Part of a small language model's weights.
Training: 657M tokens, 10950 steps.
MLP neurons of a small language model. Each row is named by its layer, matrix (up: input weights) and neuron, and shows model dimensions 192-383. Each number is 128 + 32 x the weight over its row's rms, rounded and kept within 0 to 255. Numbers have three digits each.
Before each neuron's rows, "fires after" lists the tokens most often just before its 100 highest values on Wikipedia text that the model never trained on.

fires after: "0", " ", "2", "3", "1"
L11.up341:172121155124072148153079110187066129152118146137127139084143118142103117085151148095087147090155082079090107172089138069136147086208193169171143162099122104157197089122127103104111148125137111175137139152155200138156110100134176132156182093135111161133138101088099138127128170089125176158158136138166160128136087114156140157187163117077125153182078145119160092190134172124133095094108087117109124124172164155106094109063128126146102167137141172119204127144055153074130083125146120105193102139152125172121165132118092133112200122155118148128084144126150134142118155119104088106

fires after: " is", " was", "'"
L6.up39:103110117117145130171115127085139114101118109115068140118107068060139094161063174118099126128157077104122116113184189084127069096126116192046100151152133151147080099154137141137141126118131148114097132129178099081178197160141133121150158162203102129124135116149121088136165146102174158128085155162130123067131106140149113131081137153137187157087163081133122105201133082078138134149116086106108158129164185088132070138155124101139114112150131178103131110131129096153085145157116140163110113206120114166088161077106129181154130124156091092166137077111085121156129128175082106157

fires after: "0", "9", " im"
L6.up432:129137112136132132102152140169132184155140156181129086160123150140127126112200116172127104148183092085140110109145105101156180106120139162146060113233125147142172115205103109124084173145131101150136113134138124114099113145008100162145121126146148124147087142100043200134111131182120208148112155131176083156161131099168158146097193115124108085132131163151098142190114088062111093106131156124116096110181093165082051070172100136168163176105148121103114119094122140106100141167118149123177068138119128137105162155126148082178146145091125106151124116161185082120107148145193135172

fires after: ".", " ", "9", "0", ":", "–"
L11.up635:175116132146123135061111142165115122138105166094142149178129170076142132108135130067105137099123110143072144113127192076102135113146142089165130117170160150164164127130085143141093127117139131119122101142119167120112082129126109118102115089087126154146148154153099148129120132154116182097115128104124099120125127071202129176119085146155170096133084133136085065100114146116110153085058093123122127149148108127096130141145105185177139166077142104100074146159112154062091168102213153167138112153068160120096140102141086176055141134118080180168109163081103142163091119114147152072

fires after: ",", "9", "8", ":", "1", "7"
L2.up41:145099155133105134102091108122144108119175134137157130156134153163114064130111157124098086134091153118113191122162136185115156095110144173140152109101113179144139132166126145120090144158255105178139121122088059115133156172122122103155120163129148080118107153123127116131132153107131233109123170157129141115056079119183130107082197098140122150091110160206114098128131163136162160146093116140121163099175130114125193136108136136171187074091088155160176148177133119174108118142141127160150119151147152095145165102106146114111141166105140087073126111160151089074090131143218126090

fires after: "9", "0", "8", ":", "7", "1"
L2.up716:123138122134095116153146148158181117126171184169117145124182145138132161112075103137052065143120160078114136171150123130140133162174181161169120107203178120079125153155199123174159196137196113144094123097012130111147116086081096124119124172044111106108121134113093145124103123153073140098154115174135135167081167073154137104068121123150121133114149096131151086076220161146095153249064189119125131063139108098134142173163140130145098111107128127144129131098103108090116100149136181124147110161110116124144184102098093144182181083115128113139175153139113144168145141052129113156

fires after: " ", "9", " (", "8", "1"
L8.up1159:165118148141068113158154121107166162126149132116141114117175116141168100143101040254049058083150137156182126128147162083145112200132113104116121105150109153104109119107140150131107121166204122165126112154128154087146142140075115142138151109126173096099173070124155123064130146084095118128099148115125129151117073151182142111040133140105118056181140101127124104135097089137081131115122082165167140117097119116152157112144112117122098086096148106131106105157101145124108223099168149115128065143129104104140144119163131116094152173165153095172134153094106097143089092141150151150

fires after: "1", "0", "4", "2", "6", "7"
L2.up210:188131124072120093162121075115078135100120074171110145089110098148124145129144112154104147179130130102099105108166134145055120183118056135138146063176067089137116110099144142137077150174142107083156089159125090111142124110051071144117137160159119147075112139147143117067170119174142117102152074147095136113195104104134163119127170153097171121127141107111158104123119102156022121200039167111108115112124055166080097112136146121091086144113134087145112152121145109127152125078090094128119112126116118105141129124108118140121094136079163131129148133158091109090182134102122196167

fires after: " ", "2", " in", ",", " of"
L11.up997:070116069238145139144092164115109141143148142121167110078154119176116110114109116137076126131113155073106101121095132142109153094121173147165182109111050143150117141143078144134063155124162128118111097162150148134103131182174142112126089150100190104133082128090110133090183192078110083167081142151114213149097135097110118108159153036095087051123136222133151176141092145183143139127134137104086155104101147141164131085122115098186155080118047136144180122118090187133069154134114155124153057150141143095112157078111143138129097124150085166131112132132104159131086106143135149144

fires after: "0", " one", " part", "9", "\n", " won"
L6.up148:122121093222091103188138079137161093168139116158139126126188190146147133147156142156127136100084116116096122113114084172104151117135165096149122128145142132156137119117101117175168176106122140079139152098095156201157087125139141067167134178161134133139098091131144194090139124073145182135130098189069138189156110101064147201087132120064145133139152114091141109150154056137084125164090169081146124065112127088123090120157139120167106052097165094132129130157107090145108092094163148115099126147120083184150167161116129108133071112149105153114118094080134156129125128121098128137

fires after: " ", "′", " (", "°", "9", "1"
L2.up343:171109124172143094091096113127105171108071255100112069170133147162155133161144143158081097115154085114145078133161180085138148145126114090152210127134147111164103115096144155122120141117156100159173161164111205118117157028035081126106138096153142140115129068147050111149167103140128177125121154130172168118182140143130118153096180154179046086140127143164137107102104134146127133119065098120095146106117079137100134108177138151130180134182071125133153174140067101121116130153147154182152158094129151126166136146093089089162176129110136114168116191141157121157131160183123142107

fires after: "°", "′", "4", "3", "5"
L2.up201:099136147139117152096190123162139117138103187148114143121112119098112112136147066110132135156109154095088146099144108163130129098148103140114103113136155166113156103116140179106092139156187123130178078203131114110046190120053103106097163165107145157141168130158126144091179110138130133122100164115118191179118139175039092082117140140095111108158113138119151085104109067151120127133155218162101131129148095224136171165133159088139226118139058156100144121097087145162137080178155117143113167109144121098121149121113108106153139153124167152106104128145118122147160162197164128116

fires after: "0", "–", "2", "-", " ", "9"
L11.up123:112128120158108119087083095044128102105177116077124101161114104087154110127149158171143114117152135141122104113144200070137186107145129145169125110097097084128136115160153164086129132150158135160126124110123113127132148149092183122150114125129122145095194112045111106132172129081146142068172117102166153131176136120199063079152088103135124130101081168075161128116146145145123136151080044155094122134073112071103085128177130098167165123093027144100123059124097133136114135111146148154136183093165103144132133077166111180170110147115064140172111122111191090138115155134127149095